MLP neurons of a small language model. Each row is named by its layer, matrix (gate and up: input weights) and neuron, and shows model dimensions 48-175. Each number is 128 + 24 x the weight over its row's rms, rounded and kept within 0 to 255. Numbers have three digits each. A neuron's up and down rows have the sign that makes its largest values positive.
After each neuron's rows, "fires after" lists the tokens most often just before its 100 highest values on Wikipedia text that the model never trained on; "fires on" lists the tokens most often at its 100 highest values on Wikipedia text that the model never trained on. A number after a token or word is its count.

L2.gate341:140095135150147122123124097114138146119117154143148143073178138134130089123153102081118115122110134140142083128132172105099159111137110124132119111087194101130128120124102122149147130127117134123110121105143150130131133116142120082145093083106146099106114179128148109090086154134134130148083099067087164098119159104131133161159155138152088097136187121121104133135108111164147131135124
L2.up341:112119102085161115101119140082138128119141159110169073153122171104169127145137159133146179134096125133124099149102142097107115108072108117135115101137151117104110148105135119155098122123133122166127142111091134110149131105163114150135138124090122157128117126125130122114068127148123139100107116178113117099133160100129134127150102141091083147109132124146096125130168122128158129154111
fires after: " le" 45, " M" 16, "r" 15, " m" 4
fires on: "ad" 87, "ft" 12

L7.gate348:128115122113119158139110145106174152101103101149165112149113130122110126105114128184110101128102166127152144118149146089129115184129086134142149115137138123122142149126124110159100103132156105147153106135141129095098113101148098177133130161146103160111116147146146172105158162136103096124109153173147154154133130123106092142177102140103113120153151126127161123139094077123154132159148
L7.up348:096103141125132122088125130136156123127129168150108155127145180150116136179184139189165130139121117140157123190100121157148110141110105140086164124091144153134120155116106136142124101097136135162138155124161093174146077081141161129113126124153121141168103143128137133104138130115123163128100129113149134145091147115129088150126102102132133133146144104123152144148173097128153111102194
fires after: " comp" 18, " f" 8, "pp" 8, "et" 7, "v" 6, " n" 5
fires on: "et" 24, "ail" 10, "os" 10, "ollow" 7, "im" 6

L2.gate449:132137118155128116199116132135145166124100101122135084106149161127148187120086142121115110127120143170166112127120152091112163130147094115131082122135115113114127104160092121157149118133134144148109116148134128147107147091127133128124106104111125155090107137143162136123104133133131135091105158116108097137107102107135120129106160164155159106135119143113118145127131139143121134150062
L2.up449:153137161113153121123141104150129164144099156160105109117097162115146114115097103058134088128172135146119132136133084163105114130132170135121036121166103120139099138119103104134104136150096137124177125140090095165120144092115124105139095152136128107112123113138091122129117098096108141160132160149097117132182165122129119116153148124130096119116100140131127134125152146136110130160148
fires after: " G" 16, " the" 11, " The" 7, " an" 6, "A" 5, " m" 5
fires on: "erman" 19, " pol" 18, " National" 9, " med" 8, "h" 7, "air" 6

L8.gate238:146143123170131163105132115087099163134148131131121096173099135109164099154145125151111080093153155137143113124131154107121148153128097106124128086144129119102133113159120082149103089153156126082150127141140144114132089067143124120117103102118075106123150113150144131109104119117167100148139137131077129117070166125120081109108159136143109115128131149134151132103093137138164116096073
L8.up238:167143124114158118120157148120080148128060102154123098135134092113150117112101126120093135144092118065133112109110130109163153124090108113121072090158152142097147089103127111134150106150099135138112152135146128078110132128127079120159145113103118118106125154142101156144080152135162119147138143125119126091111172139116129138114153155140140136124123103119121115127132110102119103112100
fires after: " M" 13, " d" 11, " S" 9, " m" 9, "r" 9, " F" 8
fires on: "ad" 35, "id" 29, "ed" 8, "red" 6, "ut" 6

L2.gate448:125109147110117130081129102121132115086138137125105147117129141092185090142152158164077133124169124099121105164126128124081073113162166087125099147123101134159109132136122143121084163115136112110137129162089106141154081128120089134121092132118065124114119112166144118143146170119135135097157142126129142116094137135135164132171136151116123146094145131107118141134130109175154090120142
L2.up448:113086145100073143099121103101114105116108100149094130169117128105156102080137141145123128085166112164148144118096137172132095128130117141090125167096079132129146132113086139141111147102127157117104142162143111112127135129134083130119125096128128155144134118121127134144111121129098142108174159142162089129095148115120138131156130107119127142085119141103124107128161143166133108121167
fires after: "form" 13, " n" 13, "v" 11, "m" 9, "z" 5
fires on: "ation" 24, " /" 21, "am" 13, "y" 12, "+" 7, "ent" 6

L8.gate337:121111112173132166116122141103140114119132138147129095130112156111100141154126137112080135076165122154159077132164112126105129156141149097161132136135135105128138163123124136136147133099094116111148131101105130124133104136109106161136098144111193147114123162164131109117118149153119106149136135151080078130083162084095139129177139134133103122105114134107094146156131119111150143127075
L8.up337:099128135137144147135134111128167120103100145094102134104144103124123181167141129093136131101110120102104151106152171166107150140131095142127110127118134112134099111079143128153133137156163113137114153130164133135123088168143104158162082107132127121135071137112117178089132155072111146135116113096145106134137114153126135156149138160133144135120180147104144154103146129129118126132090
fires after: " P" 18, " Ch" 17, " A" 11, " st" 6, " W" 5, " E" 4
fires on: "r" 52, "k" 13, "ap" 7, "m" 7

L2.gate311:101110085131149128100164113125162112099155160150149144124096132142161099098122151099102157131156128107134117137136149120145108147161122160123105123121107123122115150135088171134080134087123137156065154119146157110112100151119116119131110133154139148126148126122167124117133167116146127133121165081121125155132146105117123122124114121134134140111106181154116099168135075105144091107160
L2.up311:116125082129142119115131089132101075156122141118155131154136161096162139108119138144081129129145115141110138123116146107104139103105097123103143142156151093164140156143122187120109108109102133136124131124135148142153102102166141130084089140080159117120091073133169096106185099131114153086128132150162102126086131110172111160121134133147109116160086131131117138130101137151153124117169
fires after: "c" 33, " U" 22, " C" 14, " c" 8
fires on: "." 40, "at" 22, "re" 13, "ell" 11

L2.gate36:112099113177181140104099144085136142098125150121125122137129093125141173140113142105131155072122107147145142127121129123138105088115131130128097132150140110094114089127099160107136085112169131108170159134095166163128109143062133122106128101164121161103150116114145110136134167145110177165128145157138119171133169175081130157152124145142095170122116112111108094145134119162126106095121
L2.up36:118069096150151115162064133143143123150104133124117141176149146142111134142137150123114153132129147120158175179137093135120088105156160110094149125142159120107063144164132144149103117107140144114188083112119149110141130128157166108131136114096107121143133118169164091126159127105081131139121134128116108126136148127133122116108124134104106121178058110149100126161096113154100091109133
fires after: "ar" 21, "h" 19, "b" 13, "g" 10, "r" 8, " c" 7
fires on: "r" 45, "y" 17, "s" 12, "ia" 9, "and" 4

L2.gate159:188150090156129110185110105105116142141124123111116098125140143123152111159132059145122129099106128129135101113122175068089127137132155125134078130115107124142150144130114130070142130120145072145115117173158094117131115113128123150127078142135115141121129131165126149105148154120099136089152137125147150127140148132094124110155138111152102102111128082103159082129117111112114122154097
L2.up159:124159158106125145129143148149134156093118155109154101145133104118123129155131144125161100119150096087157102081135162118094114088141162179162104163117157080171163104126146106095137132124096118106139133140148135146111089143124111099149133121189145105105092075069095125139157114120139132137180173160111094107134116131093119144141128130137122102096141142088114139118103149145133114073143
fires after: " ab" 23, " he" 18, "ak" 11, " ret" 10, "ow" 9, " t" 8
fires on: "out" 29, "ld" 20, "en" 12, "urn" 12, "ing" 11

L2.gate16:115090091128149147128092176106133114124171127129115123098154123122116140129132188090114120161158157093123147142102132130120099154182131112139097110148135131173138183134112140132123129129147127052119129136128137147121089121164146119116094121093132129149146128120173109088146107145103148139159168179083139145174111134103113149131170163116163116098143175116132113165114120143111147129139
L2.up16:124116136145157144104070128137085149129120073122037162147136124140161074123117130129089152128107134125157135110159159119117136158131185124131084153114103110081152148107132103137098109088143120138152131167083118169146097121104132046152119151119141130133130126131101139116124110095133089116132131101112144152135143122129138149127144148163135092145105141122124130166130134119159104080088
fires after: " " 56, " Z" 8, " can" 6, "x" 4, "ver" 4
fires on: " be" 20, "ver" 10, "er" 8, "ens" 7, "ide" 6, "od" 6

L2.gate225:119092084153113115129127139160129105130147129097156101128133118112127153083145083116154098162147152161112067127132155126148100140125133138138114146127097134097140125107158147153094120138116090125149100187116143138111114138118152148108109077135127133109133145095156141132117135089122180093161131135114077139144159100126166138160142136134133162108101131123116125081161126130117141149145
L2.up225:099110113113154133124138143108100112155165087108102126129127122122107132126099126148111144137089142119130119111147130145100093101165141135136104135133180092150167093101158115089148140117139104125127158138096130113123162142160157100127161138163115146157123180053142132103101090102106176118119124147129176114147170176076108110144142154089146127132133107164127117144132125109122120145117
fires after: " re" 22, " Fran" 10, " For" 6, " ex" 5, " ac" 5, "or" 5
fires on: "ce" 100

L7.gate290:144122130112146152148174161121076114100140090145120116138138160124123132148087128104112145144140138092114122138130102099133104087099084112128129105141119116142120144092121122149136122158117143116130158078120140143119140142153127140105161108139126138152091106159120103087085126128133088149162155116136125084138153155135145112125144149106139129114149146145131103130150177106086098158103
L7.up290:104115086088135096137140091117117139106127135139112099132166152133126084115161135150147129109153150130175126100131120122134122109132137187115145095130084103104130149095073094116158132160124135151156139072165132109124122127126134121121162129124150150113114116149136138141132150157120117114152111109139096111130157135091153135115102095113139154144182144151154114111094138120153190193108
fires after: " L" 15, "ow" 15, "ra" 11, " W" 5, " P" 5
fires on: "e" 27, "ou" 12, "el" 9, "ong" 5

L6.gate410:173134108143122139166108127118080128088123109103131076149167115125136109154123121111043069109098108126148138093143104104132124130088118120162098142155154121114140124105155121113160091102163131136162132167115105111130129098148115106135116124156136190161170147141143106111109138118139127134119141159065146143139125124144164129177146140134157104106123134114108144111080119120138158124100
L6.up410:121131091099130132122092118093091092136134103095115089131166108081116121093089079160102121106127137111132113150120114136163129108148090142166130110120166125113163120095130131125100108100101122092132145127161131172141122139087169114137167143144130149176167096156104113131146157108131146100127150151115114153118114151116108135126159161138093119131132122133172088100137125151118123059142
fires after: " m" 15, " c" 9, " w" 8, " The" 7, " W" 7, "'" 6
fires on: " can" 19, "ould" 16, "ill" 15, " would" 14, "ay" 13, "y" 7

L2.gate262:142121124130143110114172127120092196129134124149130116152144127147126133076137164139145118106104152135126085148103135114105108154113131079098090155156162159105143095143104188113162119163153150131106118106165153112127124120128144119119142102129110166098143117094097137122103146163109130170130125101082103125174175126129125171184149163147148098122152179153134111104100098174156093101129
L2.up262:141138131137131164164157068144115140159129157138152116133117144138131111161177097151110119129154138131107127161114134163132133107112140136083150151139085149142150154140165153131134146125132138105148132098117139082125136106100119123123097156122182166139169112100107115148120083155149078159129134157094075146105151120178121155163105148157077120146140135129127114146152133152147126117061
fires after: "iv" 18, "u" 17, "m" 8, "a" 7, "ad" 6
fires on: "id" 30, "ir" 19, "ff" 12, "ud" 7

L7.gate379:101071139161103133094131073083164108139158129100100161101138167147149139125126100142147112101140104140119149116135095099144107116153103120069146166155138092153108161132135159117121131142123104065138084111113129176110144134107098102104106141107161155106124150110154101154112122162108117095168105125126122140105125124127121164132115176113177148169136136155093064129119126100137122103123
L7.up379:157127120136144145179123125150141069078142092105154129101157151129148153122136117106114135161139155110173156114130152161123149094140146111137127149103148146096137112130108071152140120112123139112162169126120119092194127091113157138107149146124122105109106110113068107141127154112099080146180116132098117140131106097149131167165103105125175091121106121099123154115134147102120148141138
fires after: "u" 21, "st" 7, "t" 7, "l" 5, "it" 5, "e" 5
fires on: "op" 33, "ro" 26, "ic" 5, " –" 5

L7.gate450:132146110118128149077168123054118133085105156129125115145163130123103112129155130107157135086126137147149120133110115119109143118151155114126117064100142127157164106139108154168135140113124151156094096156129134142137079108159108117100121105105132130157117152140152123159116189148149175130100180134108141129090121112133091160147137125120140137119196126144161084168155126149146124121110
L7.up450:101133153129156153137175114111106133114128130139088129171158121099092093150112122109133152070126124115158135130111115087113147099113153156146090108128103108142161126141104129155119122091112113137132099162167109146139146088129128127162122110150162160110111088157094134141152157134124123176110167152082155122128119101163111114135092118127133165158130131120128122122059090129138137140089
fires after: "\n" 23, " " 10, " th" 10, " B" 9, " b" 9, " g" 5
fires on: "ir" 31, "-" 27, "\\" 22, "ur" 9, "er" 5

L2.gate99:110079138136117166154127146122082164143140133146111047145132098156141132187075124085128128101180147146121123147121102142122131092168136139103132126123161127099120113107093139129108131116105086104130107200104148149115133103118135141111162086131149127131106120138121162159107177151111163138104138136108111151109137119144131145124082091156102163141123140114108124139135144103147103144165
L2.up99:094173137146143138122167122114144161110144085117131127117091115136121149127113142146141169153169136138115127136132117138166130130180127120143111075068136149141066161096140128103130138130121148114146164105106173126193134132114120122118156105088113141131137141164116137151140106151114154113110143123133109156093119124137119152126100118167129134183138114180098121214119083107149138128127
fires after: " v" 47, " V" 16, "e" 11, "v" 7, " g" 5, " St" 4
fires on: "ice" 15, "." 12, "h" 10, "ia" 8, "i" 8

L2.gate152:113142107147143166117124146085147091124165095110171119147151108171109163157131100112154129200105151103077136110112129101144120136122129133163172098123093094148112130141173162084152076136147129078128094131144164150155110107144169139078148096107120146103125132121167129149145126142107135115112150131149132122117171135123128136116172159116139082138139178116122110143120140144108117110103
L2.up152:151131108153124107145100123104133141105111138117142153090118156119140172173162122122130130120141116127079121159124158156118148183148152158142136117120148124151102144180138101107126169116097125123172139104135154185165121136115147116144114172084146101159167149118094091101105070131150153169136131173114139128147144090087087111141140130123155110135121147144092117124130132167096153132098
fires after: "o" 14, "ond" 14, " D" 13, " d" 10, "is" 9, "ost" 6
fires on: "on" 79, "en" 6, "un" 6

L8.gate444:179116142096127105121173123149136155135126113141098146138129145094127148138127115153133134114099143155146139124176163142136140139150149124159129152132136108149168113179129143128138101107168083124091132107069089099113130141132148216098147117119117150123108126131125120177145202134103120142130101109141093103151120125141151146095147142114115111164108159154121117109096081143125149122105
L8.up444:107134129107108111102183147176086146105122161155131152131165128143119139121123114130153140170103074131099176142128118093118128162115099122111139114142119132093123132133125116153125158155107094122123202131132131108154137089114167141123088180097123118110132135150168127144142201124097137160109109108179134123127136111138123084131094166104134166122119142121142094101137137141118112156162
fires after: " G" 22, " N" 13, "R" 8, " Z" 7, " for" 5
fires on: "e" 85, " ne" 10

L6.gate348:159088123116135134115126155090118116125186134133123126129116140147120132130142105114132126130102171111106095141111121097129109112150134162086136123149114096142109084148107116153124128125115115144127133130165121120155127111063115159127134093094128165135124143191099119141137139119140073117155114111153082127085162132154104156157150115150139156170095151154134117143129098171170112158113
L6.up348:139098139086129097107132131153152163163120149124125112126164142102144132126085140125111090101120111152178093133120088083210148115162131162170125103132132124120125099060148132143105146157142155121155176173100161131117111152128114100123147119149103144114097111133132142157127138147102107162131140164110142067127157111132122142109127119145096145102124126128106123117113160104111144156112
fires after: " M" 21, " Br" 19, "r" 10, " gr" 8, "iv" 8, " V" 5
fires on: "an" 39, "ad" 19, "id" 18, "ig" 7, "as" 4

L7.gate4:114136158127147132077130097115100120097151133144141072151078163125125145138125133128122165117126115121127098103170104083096137107126131118125132137122130189138120132163102170099087084117163147146134123139100134153075090141127135143113136075149190170085149103139170130148130148153145118173108138092107132101086183113125160120143159169098074116149121149117135113142126131130158112129134
L7.up4:115138151176114107091151135147126162133110131150147142161124120109111146128110184176107157116136105117125079099146087150147124132123105169113120153088150121135097123140096167144108124137172127148100157084111099152104103098160144141158120106189140117143141164130183130121140129145149115169153095105119145126128149081132125115130148096114138147142131133106134105154142104087123105137141
fires after: " c" 26, " comp" 25, " an" 10, "pp" 8, " C" 7, "c" 5
fires on: "re" 39, "le" 19, "os" 16, "im" 13

L6.gate286:123150134163160123106115124098170139135165125130096085156131144118128149163112149073170107109128145136124065133130133162185080139109122121129119129100115074161150164162103126139098153154146141099161107149163131118080112147089142097154139123128144116121085114149137137177114144144135099140147146138111139149128110130143096111175114121139141176124131187113120128084099105150145153141103
L6.up286:124174156168179134118128088128128115126131131119159111127090133117151099138101110150125121107104137105114141154094153111163137085087121094131071105093130095162146147105104102111144146145125142170126134108120122116112162164108135082117129132123165099073138172142100125142137155096112152108096116118115139157157113153115083096168159125103190118107127126084111134123099105120156142108127
fires after: " f" 33, " D" 8, "fer" 8, " F" 7
fires on: "an" 35, "amil" 14, "en" 9, "am" 8, "rit" 7

L2.gate253:134144138111129138133147110102146086122127123130124085134098113062106099125129164108126099142117131116145099134081105152136121187147132172105078140129153130149159118129094144111128148115148112101096126172119136160122109100135105108145127099085166155120151141087109119161085128112159116183151126102129148115105149175095081102142117104148147133166106163141163120148145147113186142092126
L2.up253:129107131091155122118164133099118096100110137102103109120121154121141121129131128129109150128102106131133122113086122148117124118136138158071168122152145119113124178114112155098174156093144090130120083144151108159113120143165089157149102130148107147099087147108108109161086141108121128158078178142164121153084124112086100131112120161153153114107162170169169099140120136117167124104134
fires after: "t" 36, " t" 11, "on" 8, " T" 5, " cont" 5
fires on: "rans" 18, "est" 14, "ul" 8, "em" 8, "od" 6

L2.gate361:125163096100076117080102140068040119128136114103122151168154146125108138125126141122154106164113122132104114121113097107123113168149121101102139132138134118103146099135147138102140164125159115119138153124170124102083098132136116114100136126116101170128116127129138078174110127113121158164125166120122152120139137147111135147122142095076102156117143137124098114121108128143129095178156
L2.up361:091129135107117080177105151160145104075153162120125136114136115124111165119104092106150099112120134139105136143100132107148083093127121155133138118166112114101101156153107096140084113131111094138105128121125126101144123125199154156160147137148199147090152109092100124119126148168113139127131136111162135123124118090133129149111103135126150122194125102146147164110146099121164137124129
fires after: "l" 35, "ond" 15, "c" 15, "r" 6, " le" 6, " pl" 6
fires on: "on" 20, "ock" 11, "ar" 10, "o" 7, "ri" 7, "ant" 7

L8.gate250:156113125099133158132142164100174114135159114150117139128122133130141095134112161099115108170084171136133154140127117167167164156129153114104105081169154114132135139149154128126114141118152093111167140136124129125102127132121130115115126168096166149105111127114140176130104141118157166091114113180108141109133147125167161186114144078113153135104116153142099135149160142130130064168099
L8.up250:140120107127132134149096149171114111130130109121107146094158125110141148116087125168144099139097161139143154106129141115154146122136133087104111110147130079109144148117185098180121165154137069152173123126110142171131131152174126112110150149145141146132129121085120128148150153140152152111184128159085157119114107105149119156146150161080124153124087145125135132132139151147137092089078
fires after: " " 24, " E" 21, " D" 10, " St" 8
fires on: "ed" 24, "ver" 20, "d" 17, "er" 8, "ran" 7, "od" 6

L2.gate322:142120150107158174110139114132118141083084095067128122103153142163135139103131103108126141147109126127129163130131138116113112115130164138157130105139136157144097148154140126134173105108131141137144087114138150117147112118121143160086097137143172108123123170111174119139137147126113120154146135113134136158161135143106129130170141143106108093133158120139121097104085125115100144118107
L2.up322:139099134117113121124139139109114109153096154155088142160123155154153119144131115150104065096115130153128139182090125169161157141125134096136176140128164151127128116131143110147119129151116158111133117147156137134170152178148176136137135118127183100168119150064102138085143149108117151142088119134136164132097125101181144152107142124148094089107094117134117193100155103152113109137111
fires after: "o" 20, "a" 11, " s" 11, "e" 7, "5" 7
fires on: "ong" 22, "k" 12, "on" 7, "un" 7, "g" 6

L2.gate63:121116132112126124173139117123106105086109111130155136149138153133091108092097140149099112103124155147159089091148137120170099176080132111130113087154160121111137133099086178146094145157145127136098147087133151142102134132139107088111113134155152159101140093139127068126098136096135145100129136108117116130113090153133112141127122125130132156125164127120152129185148121115161095117107
L2.up63:146096145142143131134120115127131116162131136144157135113123129150124150122096101098140080145100131090097193099067114151108135120130114152126101114073094087113121112124138135118137161132106113137128105115171108151151118112148104128108131135081145142120145120093148129134177167166118089104163125118091144142152099124150143160132121106138118145164160106123165123080175165126105172147168
fires after: " the" 21, "p" 15, " cl" 14, " The" 13, "he" 7, " Cl" 6
fires on: "re" 52, "ass" 24, "is" 7, "l" 4

L6.gate485:144144094123161117150129157117087118111157093147088106158108121134093079129131141131143092100166195161097116129095079124071113135164140106102132115144137146150136118194124158121083109123109153116099121098098107172083127160153113092112125146174115153139084079130179101116137128100134163114094149099121136152144144094163066137132137133148124089134127112148161129119111122140132142097154
L6.up485:131124114134114106118127152087105152090117097127139141115110121110128130125155183074178121106159173152103129122109134135123195103118118119135111090111068110113134156167144167127139094165110126146121117143105128167097149114142116096144178122116130127127129090132113136139115132114138106106116114124101135129129163119150099103133142139143102133135183162143118135162060103153160144142128
fires after: ".\n\n" 30, "ell" 13, " " 9, " M" 7
fires on: "==" 45, " as" 13, "A" 10, "P" 9, "\\" 7, "H" 4

L6.gate74:129132146113141182099130130112143132154089150108129157136147158108140181174099124137192147126124139169144154125139106108142112110130107136102146085141152105137110169135101117100150114102117094116143122102122133157114103172111150154093138117128117127154116116136129145127060134121124136121112098154118098122136116099122094159102149140139183125121093124156122082125154118134129098110138
L6.up74:058116146141122166095130140118152141126108174110155102096113102151152135124085123095152161142134127149138082138091135152123119093160119125118124138139146114099122150119144145155181104070168101129128139162157102120166108099159135116120133137139140147143158146118102145117110098134131106119175152130125124157108128100109111114119105118175124157140104133173129123121143172107123125133135
fires after: "ist" 18, " D" 16, " H" 6, "l" 4, "y" 4, "el" 4
fires on: "av" 30, "op" 23, "rib" 10, "ap" 8, "or" 6

L7.gate369:171110108128129136149119068146146090100131119121099112157128179089161101132123115116104091123131156177121115083090141140155143108129133145118121113103128085104115136134094139143107146110144137173172112129121133143168119149105113137144107154157133156094121142136131119142123169122148111137122155113097132164148142157173116176135174144129139086116145143144188128123095077110117153117109
L7.up369:128124106114119157126150146133148112152101141147101152103131116076143070119090137132114141097143139089111117104173126144175133121122107103136134081145138101132091121107132132133117099157130115144154129124146133109150122141144132130153106153174177098109094139099119159075152144146104098123133102152121104141132164117135100083123098107081119132151152129089145147136069139117119102103105
fires after: " f" 20, "ollow" 10, "he" 7, " l" 7, " be" 6
fires on: "st" 15, "ast" 12, "ing" 10, "ollow" 9, "ew" 8, "y" 7

L2.gate510:098147118131141125120132137097136086102104130158083140153177142131098138124113130128103098134140149124117094108137107125114094104117091109129145170134128092130098134185097098103085131125137125099138132120136139139140127171168124132128122160112125141128113150124167119097123152086102150125107152151107106128138128140146107154097113133102142146092122126143074170138099111099137113149120
L2.up510:083112130165120130122105088114171157113133103114129134155107141149188128161115110139148128145101099114151127138102127133126105152138143158111161144139125134167159168101114114131129093130114136150148110139149149141108130135156154133114101084130147094170140107089129132129089139128120136125107103161119106149146121126148134144079150117164060137160093159103147154115170124088150129154127
fires after: " l" 20, " d" 14, " st" 14, " p" 10, " P" 8, " St" 7
fires on: "at" 54, "ate" 27, "ife" 7, "oc" 4, "ar" 4

L2.gate206:120123098125162152158118143094121093129127121128075126119130117121074108144156103129113083097127165131154152144130156093142143171161146083134103168162132112115145143082137146150146118147085092114069105139141160127124074146141096141083122155107122157089116126130105109161155148120087134121111135119072096133137160104145141145144113139140111145157121153146162087113154095135145133150138
L2.up206:139156154151094110133126112154107150124140119094133118144153105159125140113142120122166115142143135104109167145110090135111210126127086149141128090095095175135146081120152110080100130108140133113151136168135093173161150123089122109121152127114116114123114083076118163127140154096146137125110139110116113117162077148133106157126141142160131135157098100115161146084092138144166159112112
fires after: ".\n\n" 78, "\n\n" 9, "==\n" 6
fires on: "==" 59, "===" 41

L2.gate376:146117133140172109110118099097156129100100131145116132058137155118119112107126065137119130093114166139115136090123162086124154161111112117127140124145098149129116119130119123137105113142095062147146119145155109130150145104084133128103161147132148100082147105115087154138137149087106156131087123129105106143120132158155124165177146150121138095152123141125165123098175134125097142168113
L2.up376:136160143114133066139140135150124136165105141125181131141176154110172109119145103184133139118141118149133149158165124098125093153120122172103119162113144132125129095134142113142163095108094127114126133092085101149143134124145084091113124131117154091079102104122107110095126125124114151132135112148117147122133139130114088142191118148132142127142099099112105144118093110123108160152090
fires after: " Th" 21, "T" 17, " f" 16, " H" 13, "H" 12, " J" 8
fires on: "e" 43, "is" 38, "h" 11, " j" 5

L6.gate176:115140147123156124130123111156125129157133121118146122133173127202081154149107124174153103165159123139114125124147115088081109126152151132108175125136118103121113111138139186062098137150112110155127144099152131125147155135127157131102128119076098166133179110108140113101120138142140114104146154127095151147132099121130116130159093161106140086129142104145126087098144099122120134107156
L6.up176:099116114119151134141150130149150112139111179150128118170101120115141120164113125146141081112110166141107130085112137123149160103093113078155154102192181138127161115159165128092125100161145139085121089126164126151167163124142136152114185150152182143108171139140114136124119131143122135110124124169103132157108135175160107146119134190120150106128118161124139124104140144141173123113105
fires after: " l" 48, " D" 12, " L" 11, " d" 5, "th" 5, " ch" 5
fires on: "ar" 29, "aw" 13, "un" 10, "ut" 8, "o" 8, "or" 5

L8.gate209:129162130153123107119155112109111119113127113106155121120147100136123141146134071166156107123094127085165121115136127102101093152148099125166117138137175128119102116135088143117158095147154145124089135127144130158101126146124104103108103111164128155153136088138170109163097148119137098102110105147116121152135126136075148137107147109102151106086126135127142135140136110171118102106120
L8.up209:117103113130107139127155122083138117143138134129150089111135177107112161131134122117114127111079104110109133158121134115130108134128198141117126107125178147158131128142117149157095179113133095117110133110154122102108086100095142132129148151113116120170135115156128067120114102130069119126103128134120142107071183086129136122147146133114160096147102154123146184126152148110155092106152
fires after: " D" 15, " C" 11, " d" 8, " L" 7, "c" 6, "pp" 6
fires on: "i" 17, "on" 14, "os" 11, "ow" 10, "am" 10, "o" 6

L8.gate375:113097113163133139101135083124115129119125110099166140139094130163140132155121158139103112108145102124137154099177128162123125116139118094124114184126107151172102154095131135118146111110119147105120177068123135127099105162126117125149117144111153175140165139121147130152127097143106134143100152103154076131099188105141135128160142123134109138119155148126121084136140099120152126124117
L8.up375:116142110102134132095100135087132133105178149087148144098119162138137148167131158133139129112090121133130117120110161118139127125174129125126101135172159091118100145121128105129145139086136157108118099116136114126110111145058081100109173165141124124095124099110114124156160116131112102102129154058144078120144080137162128165143118098126164131131116117172104128090161125121122151115157
fires after: "st" 41, "t" 5, " P" 4
fires on: "it" 35, "r" 26, "g" 10, "e" 4, "op" 4

L7.gate426:155110127110102118132132129104096112102138159127132102145136185120134136148135114124092107143137139176162102146171124157167143147130130166146119155120150133119120100162065139094137110157094074193140133079109156139135110159116090156092140115141147142147113123109182083149137135133138115120160085104125144182123132113135118127122098107110136139145151169115098115146123140134149129114145
L7.up426:153133168151097117086120156121095122130069095141151116165147159138112120133130143142123115119104157142134158083150118133130141165118133139131072139159151154123134103135157139148087117163098105147110137123090065137107123122129105129113157136175161141130121090150142167136141126123098117127103106134164106085135165165162139148130132136119056137185089114145141121153124154089162139096139
fires after: " G" 16, "i" 10, " C" 10, " g" 7, "n" 7, "m" 5
fires on: "e" 29, "ir" 13, "ber" 10, "an" 9, "g" 8, "ivers" 7

L8.gate21:141180115156139128097082135111095171076138090096120140129134134165146143118128173128091093122124116108120107120124118136141133139107139169144132139097117162158116133108146154146081134130114144110154066072132162161127087158116108094093104096153130115132151143142115145093139115157105149091140118118119116098098163099106105132145125125148147111125155077104171101120055167121120168102101
L8.up21:130115163097146097114132111137139113147133101144165147068150136108088091115122139157084099167134166134124116125106148123154094149136108076115084131145162150132083117103108161136166120122151161175144160144145127142155124151136108126135094112105163114124104093092140176148124132143163124100106138114101121146131140124146153171125114132117188116153144149107130138149122110134113110123140
fires after: "1" 23, "." 16, " rele" 9, "–" 9, " " 6, " \"" 5
fires on: "9" 24, "." 21, "1" 13, "ased" 9, "B" 7

L2.gate164:117135124114128083129144086111143128119100084116143116115134099165134150138119149090120100132133166140105125134104184112122111117139147149132148134174178117123093116120131140128126143123117138160127150105139131163169114151100120103120113151048123113120140109114117122097070148142114133131128098118106117137129139160160135154129140128125141130146125088141128098120128093141134154142116
L2.up164:065136118127128148113125129098133178133096153116162119170155118153162186164152161137119125154093085114131114124140125117108113111125136127119130128105150142121161150121162150080100134133112123113155145120144164191132083147148161141090115141106137123134109129145108075145135109124173157121126118118125112131127124115150109144130113138163080175112159100127112130098157154119161127140106
fires after: " l" 31, " d" 20, "l" 11, "r" 10, " D" 8
fires on: "ate" 22, "ast" 17, "ive" 9, "s" 8, "ife" 7, "ov" 7

L2.gate0:170095137144155125141140126171139153140169125166143116097147111139142174090147146159137135176107152144127133151119103110117145108143093148088071130113080119109139177100104131109149089139104136156151149151161138135094126117103115129111122147106109111149114151110147183124104108153121111133128135135127091151123142165144139157091095131112125152157125167132108122094102114152156127150133
L2.up0:165128134134127127107127117134169180121117081134159138082103147117125065114115137192141089121135111150068098104154154109135124131121109107087131132121131138144144134139117087163129120113137132161135129116115124214157160188153148114139136131091171140127104143164102157156142113114131172098130159120124112116093134125143117160139136105147103113141115129119081121151079137122119132135132
fires after: "em" 23, " D" 16, " d" 12, "ction" 5
fires on: "or" 41, "is" 23, "ou" 20, " of" 11